config = dict(
    n_layer=10,
    head_dim=64,
    d_mlp=2560,
    vocab_size=32768,
    norm='layernorm',
    positions='learned',
    attn_scale=0.125,
    bias='all',
    init_std_o=0.00387,
    init_std_down=0.00193,
    lr_head=0.00479,
    decay_shape='linear',
    doc_mask=True,
    steps=6844,
)
MLP neurons of a small language model. Each row is named by its layer, matrix (up: input weights; down: output weights) and neuron, and shows model dimensions 160-415. Each number is 128 + 24 x the weight over its row's rms, rounded and kept within 0 to 255. Numbers have three digits each.
After each neuron's rows, "fires after" lists the tokens most often just before its 100 highest values on Wikipedia text that the model never trained on. A number after a token or word is its count.

L4.up1529:144118104090092121101101118139123153119125126133077143117114109109128147149045111140145105135123125052131144131109124129124093102097128132104149104123147131132116126107162133112122103099124134161109133099107113119109094136117161124096118108150093160132130145137130082116133086148145134099126157143156114111162142097105136100142129113163133144163114173133165117118089145150139149064112109157092128102138149160172081109147126096125102162172169102124130176150176141105101154071147137159116155137114129098097135122090122144179078092094098116123150089180146122088124098085130173121102120107130152164110115144152100072136112098106120167123144108122111113131075077118139149147150118107092114129106100153124150141169159132152142154162120117133106136125132139145111139122156151
L4.down1529:108139110092124140139151106103122120114140172116158144125142091158116140108101149094098094139114121154109105106086136148114148145105100129124116144044176107120156102158173116144131133109163170134138134123118111115131139120147131106150112113139131121153144118140104143149139141147087142057187108139148133120098134135120152129148127108130117124129141162106141160126139127183106165164079113160130147089075125132138131155122133117119166110143144180119169120156145116151113113118190102161104149147154141144151148147124089142152095150146112122106086142111134100138138114152099154176132082128118126117107138087100110080126119107140150145118099125144109123134125139144143131127154080106152143123132111077135128137133159145117133124131150141152134080129099139117097117117136150
fires after: "| " 54

L4.up721:159114120120169110089184124097090136127130151131108152118138131115129126104117155125129078099078127112106120119118123134132133124118128147159147119119130153078162099134128144127139126124127113144160141092171139140158135091121126132132103091105134121107140111101139136175190146137156156132142138121133164159202100160108148091133091117149169117151141114091092128117089137104060108161119108171135129148112108116094106105140141104143116172187122138127161135145142145103133138152110105122151133149118131131131093173111149123204080133126143083101156102076149102198130100171123114126129120097127100098124135140163158133113112136141144117129112171123105093135166112160155122101156163119147087144140156136141151102091119115135106129140139147078176143155088124168119131124122123
L4.down721:110102121116120116127092123118132148118147095144147152093080148097152123157134144109116141149138120114098141110149128096151108168162103158121138134128162135137144136144100130101110132119110118108168120144127169121136111107151127138132128094140171118129127192136120117129091107136143128127147117116100129138125153118122104180139127094131121143129101157121123126164156116151109152131115144139136094151167090112149178079169125146130121134145157082135089129139155087147146101091109120110145104102141127087085171131148103125166150152069156129126101185127140115118093123121115135182146100130138150117168134143159109093163112083173101125135124113160110136143119121106125125113141136135141131126111121138124098155141151131153137075135108143110149120129104128082137141099101151
fires after: "| " 50, ", " 16, "; " 10, ". " 10

L4.up1175:105135126124149127127152130132110137130071130078107119109098166134137116123141094131144120116093149159102129156103098152116090125138119079164125133086133163134115094107140066105106145117128179160145142136166066143133133134134175128140098133144121116142106107129135109149114073174148094140123123179119139149120090167140143119123132132139128132136091184116112166136128142146101129138128108123122117144125117160110164080144080124066121139138159118143142161131092160126117084142100163156140130128086150079186106148125148171118151122076142119120140172157140108144111136086170109121140123135116133113140123101119141130141104122133127137098113125130121158147141137095101122092164121132146099133107108133147160132131107108159161110131132100183100121116094167153132124114094137
L4.down1175:181138107149096120128144129120138125115141133128184152135145161114114141131184086106130083125127109115162103109105129074164106137154143125135119117139150159133110128148188150118139099112159150117111157089128132145111116145141068130126126153095185109145109153167144138152123167158119132088108122158160085118115124100113141163149109151103161128134126070125146081138155176133122114071076119109150124142155103150107166098131121096112095135104123144113149160175137094131132140129120150142144152123134144132128137137128075154151147139171146159106089111085128074119096126092089152148125082135164091152119158147137099121126155113184157118121125123113118146137140149169129119093199139140142146126150152135102120112158088157125096139144076109130117150119181119126099129096128111
fires after: "| " 46, "was " 8

L4.up1192:126121165105141114098119147152124124114134120142104152143060130102136153089135084100132126106125124111147132121138110123133137128134119116159169140136172125158150154153093132118113145106127115134143139139138114112141103159112121078147086112100138111144117126138166112108178127176124130111125125125143131082181142132134128147134138119118104120108119154110148175109128133093159148114100088169101123148096131134090118075137083116098131149154098140113128136113114115129132124112157122165088095121129144099142132131119119115159171106133134147071152121105143096145106103078173173116127070101120101139132097101118129121137128084096086157108127118150143107125114130138155126127165125162117135092137122140124158088152091155104103121120159127129119085119156130120156140122124138
L4.down1192:136086111141164149131117144137114130124100138130110099140116166109114144160126142169129175168146092164134122103101160137150118154102150108152082104136197128159130125132088119127126124115077153080099149072123111107145127128155102125132123114101109119132105138139147130172126138100149106154137127115156151128085098134155144146126090111107112173125143099104148066115078167161103150153087134184128151122162187107119126118105126135113123135128094153141116125115108154135084130110151152163162136160161136129143120098122168140171124120123129150157084130129115117127137123155089093130117105133121090112143112161136092128168132126117114085146127160081120116131113139110108105136111146104093127119135156114111124135118132148159166171101138078123131121103125104114138126114104128
fires after: "| " 39, "|" 13

L4.up625:128091138154125165073135146101131135106094095141107146080159142141090144111138146116137152136152132145154116142173112126121128091122125094154161140118158149138123128120121147107157106104151111083156108147110101121144139136137138129126090139100146095153109125129153131148150145184097166140107153147105159108126136140100134106154105090116125178106178116140159143122141142123111119119108098167093151141093106154147107115133088097119130124154184095130141146157131126143082113111100124121104135154107082125093148102164095108135107112092114132109123126148119115145109118085110118088122168132147107109137111100113131120127117147104118151096187107143155107124122059111113095144116146123152125115174103165111140146134136132102137121096108149096136114093131104117169143116177133
L4.down625:140097111111102148166140146123165131098126145126123172142140139087125089113137153091141150137133127165108165152131121075112115099176149102158131115142138137141127124144114172122130148125102097103123142137133114121128141117150128134057134162091112106122170129071117105153097162132125123143130095154184102107133112099153154112144114136180138128117134133109110094110142142136100122082163137159138145142071149100140108108091132092158139143129148110121109124128153168162122111130074101119170145129103163107125142100144148165150150102144173075118131120127149093107082135120184117129090112098149128105156107148103161109087127194166096093126128066106106139091123166104143087080133123093159109148120136131164138106136086118123165120151099095136125132108101145116111173132140114
fires after: "|" 66, "|---|---|---|---|---|" 7, "|---|---|---|---|---|---|" 7, "|---|---|---|---|" 6

L4.up298:129116101182128156142156131092136120093183116121115141109101141141094132120090132105128153153132133129140149125136081123141117081129152151103151122070117104071104091125126080141117126127161121147132114119098125138129114116089152094111136135130127113166124081137157169087104176109125088108156154161152112151107183133127099156117134151170131131134125155125144186157147064128163178160093109115168119106168144156151149159107116132122179098159131150126122174161159167125090129143152114107123133123107094125121123153144131150112120058107158129139184196124140123108138092142106130125131123121127078100155171107140158115183099140139145139162106125117102151146144109116145127133127157115114150151156122111151143087127113140080110076104144138087124156191117107076124109147073136
L4.down298:144152144163142136135130121140135129128112120115108144160134077111157151147095099129083087140087118143108159068121155086122117175119091151160154111125148119113160149138109108106119116147150195149068103128138146115134146122165143173118111083106128112121143108109098111152100123122179126137146131096122138134128127141091104140091095081124142161130133133101168166140098160084115073111162101120137113108110148113161122100118114121153091134112152161148157125117103103170110140139110128162129110124103160109113126123114074151106135153102141120127138147124130082135153123132099171162137144171148146185116137154104084139120149127126077111083138116151096105128125113087145173115175129106142098112109144103091055149153142120164169138179153134161112107152121177132102146136116101
fires after: "| " 33, "; " 12, "1 " 5

L4.up1:094094102133081145083137155124118140124145127129164176142122125131147166084177138163126163108137127119100127137102139135147148148111128109118112119122115123115145146136091134129149133122135164122146146107148111123107152113112153133090082132097115131159097140080156124089117186126152134103136152110119116151108092132158130151158165142114117144128120152106135125127158116144150121173144141126128142119160181143104124165138137182167183146162160119122130141132146147102147111186089154148139146133104143151127086115084147108102106133143118128108118100093135109111083097118093111137149122128111135114119133122181117165128131124139133118157116151088099107126110053134115126114157180134134139106113150154131111128117138132112122127106062134097148087153097129088143128159123080
L4.down1:139156142162164128134105146082120124130124113154127114203124124120145124119131100162102141138133142094134123144123175134132135114144161142126110085135112136100133176129146080175110124155117110116108163083110148124162112148136122069162137115142094096120150102101131109138138123093116130110112122137110142124124181112148154105105089117130139164156113124086119190090072131153152111130166115154109124102105089152148114120071112149103132134174111144122132151112130099107126146093091129138114103118119136103090134130139111153148148097139122135130152133102118128161096151118125100136073098140134155081139119136129101135125181167135128118092138117122099105138128141123120080135127112100102107136149148163151117107175117142206142130161124129123121092120117142110123127151054142
fires after: "0 " 21, "| " 13, "— " 12, "; " 11, "1 " 7

L4.up1720:136134123149162121140135126091107147155105140109132143191104145136105140093107156123110126118113122145135067132125069156145151163141124157099166157100133162130144131114129142128125131109162122087137130126137097139102133136133101144074102156152151156119101126098166140108130130134120122087099105123154121155107120098177147120159136121107122120136100146130146108126166151107115094092145110096151130135137140146126133171118135141142133125222137115124156138152094150124136106096140126179165099166136115114130142156129153096152130132167152117124142097109102144140118067123102164136144121144127124123118127104136119102139103108166104116132136132125152146105126108171134139142151133113102162103179145153101125160107126108135153099094078115126167162127143146092104135143133119
L4.down1720:121128166090126113136105124141090154102127141116113097141113156143152123118103147166159106162127133126113087076153118111138157133115126154157121118117144140143114173137119110130167160140097133116090084148128140094171111087114119122128119136130127103053106073169141145135142133094150152118108129150132142116104120078174183184144131151120109103104130155113125131133083137106128131106101117126152115099153078164132149157122138102131164100142149099125128168150163164078093115138123090154117098142117100101105133154100135122153107152125154171131116123136131083137113087148091117128141129118106159122114156119121132184150096143124127102097150143104123149122114110182100126105097124133172156097170123146094100136125129170112137134129116109123097148165131145127103115140095117
fires after: "| " 45, "0 " 13, "; " 11, "1 " 7, " " 4, "— " 4

L4.up1685:164141152152116120129152131118127148118152142120122152117082143112117137081124164113127147082128150092098089097129142100063131126172139133095127107079157088185157155114102094108132078137193121147123109116112091137123156144121151137138093105145104134116138110092141141091117154104130149143138126105096142169153129140109151109192133121088091155113122132132118102104150137123132113136123151120141118118130161111114142157113145121118160106180116153154138104133115159119114125108099134165142154134131119130146119080118132155100109124140155148148114127139136075139131094115134146154134143143094109110106149159137108137156151133096133100147124105069128106119140119160130126124123157115121121095103127134078104137098141132112152084126126132095154136139073116164121121214100116
L4.down1685:126143128142194138131133094109079098146124128142158103138112185113129102127112098122114086158105112135073117144127138128119142152108169156179131134176150125122133094122126128135100132131134121115109109124096143121125109126166112064148098139105110083121145114102093130164145127094124158127084132135177124110128121132139085160153101120112123143125150129137124127169082137157138123148169141151160115095096086110120113114121160145153110109116146114103139139111130100122154153170111096134093118102195148071128133170135141131154130108135168140136118158196108117138109151148077110091102102132138107096122158113143115145124121130125120137092175121146112099127111110136165134108157121090161112139130140138141088129165165118173156175135100156159138141157116119134139143086121123
fires after: "| " 25, "0 " 8, "— " 6, " " 6, "; " 5

L4.up1313:167137121157112115128124149112147141158165162114119159154137119119142165126145157131147131095138117083132103181141164132130117149099133102094165144105146114121136151136119158087120129143097129125173132118145116116169128138108167114107109139119140085104095097105144108107098171141139121138159146103095145165098143129117146148158118129102117124137133138121079129149151100076115124123142117123097158095134122129102134127139108154125185139158143130124141128119118147140134078081144114130120138125127100106138087110150141081107143101176136137098118115095114112185119093118125145144153066132131122132105139157133150096131099166131143099131137111101100120164145144145102104121082088157123089132127104157125150140118147115139131108121091106156124131157122131090099132173149102
L4.down1313:153159103120128152104085167114129154100151114145145146138155152107133142109110123131097104151137163153114110097123119160079152136102108151094120090144135119096138088134160097093129126180102074094128105120120144096069134105152109119167114077079108130104121120130125109084124143129154128144106169151106128140138138123075092113143114116144162134141139156111138119047083143165115086146130133114110155143098094114112111153122131132153141140100106129147106165129082103147117140135138124146133091137176135126137107101149056118112126088146113147105096147110102134129110133119139105140146138138108102122131143126169120115122123188106097131131137127098096155120124112145085121112130115135161103112084113148114113093113101164157101108128148135101127088148127153168124099122102145
fires after: "| " 27, "; " 22, " " 21, "12" 4

L4.up617:207133137099166136130120147161097105168104119147134165103152080099109110126127076118121104152126093150147137145133119138121105107119093104155130170131093129120124199139140119156131119152108075110162133135083102107107108120106145112126119157134096135125147139120092135128106164127121110138143106123127125134090123162112124118110134133133124142154155153074153090130098095148110110094116151136130123104106091107155125114127109140127142186160111153145150164120123108126110121098121123126093145142084146148099130091105100139128086109160108109144125097147133123159116122109154161146153079187116152132126151154127104123134130104171142140101144121164133138115138080164128121168126097130145140153126117131113108127131150114133139131119126118122116106121140118151173184115172145
L4.down617:132143162120149133184166154097114142114107149178156140106174134136127151104145119117140104104164095099147148080147133137179115135126121067118164113105092111140109144114145149092145125103133124142110152164109120109124136145101142132134085132192092112094126118096143189108114121119096159124191119156156119099137066141128112119146106123122099102171109093134117164149112098141100111084121150154141169134126162189152113177122160104143110146122128101072160109087114138132128161115161131120143122168107108085168072135110124122119128180141130142122102108182102122122112163083097132099121116112101136104146132146139131172118079134132129116109085129160140141147154151177150128210138123108100108135121131105090102094127113093094099116121135154129098134160108109147097128163143161
fires after: "D" 17, "U" 9, "A" 8, "J" 8, "C" 6, "E" 6

L4.up1217:097127125116159110111148185122108129139115134127151120157156087154116118114129112169137154103092146124089093140181157114119123131147146137102141139138128105123140127164091151096108162129113121164125144117174114117106121076112132106126128157130139100131135087114108179142098136129172158105112151121166107138141180151167149120130071123118189168152131154122147145158093137128205142101116115084113145157132132149098127155126152131129120134138085143113141174147101134089179105160171111140104129152133126155126118132157123120122122119139130132124120126107143146142099129182104102114108116121109136128111112105106091149121141128159104133122124086130089140105115102169126061177131141118157171156117134129169147135079141131128127114138114121134116140149138130102137130142128128
L4.down1217:116123133130137139124127164105111114073123157102143145135123108143123141145136092188139121121081090098103136174063118090153121144132104153149109136175144137153129156117146140163121131126142114118107098095137117115154114117132146058125102130142173068117142095117115149153121103135126081142108101137140132091123176089139075122138134105134167096132130122165114111161136125098118085115130153124180128125148164113164181144140130125120139160119152137085155134159145148133134135138097136138151150079120124108069138171147133143118116103112139135120087168140104106123147122150112132127177168165138088117107136159127136134138172128143094141167186123091140145129105083126137131135150140119127132102178096104117143137170158131163117138139160139128107098170115113148109140120094143
fires after: "| " 42, "0 " 10, "— " 9, "; " 5, "1 " 5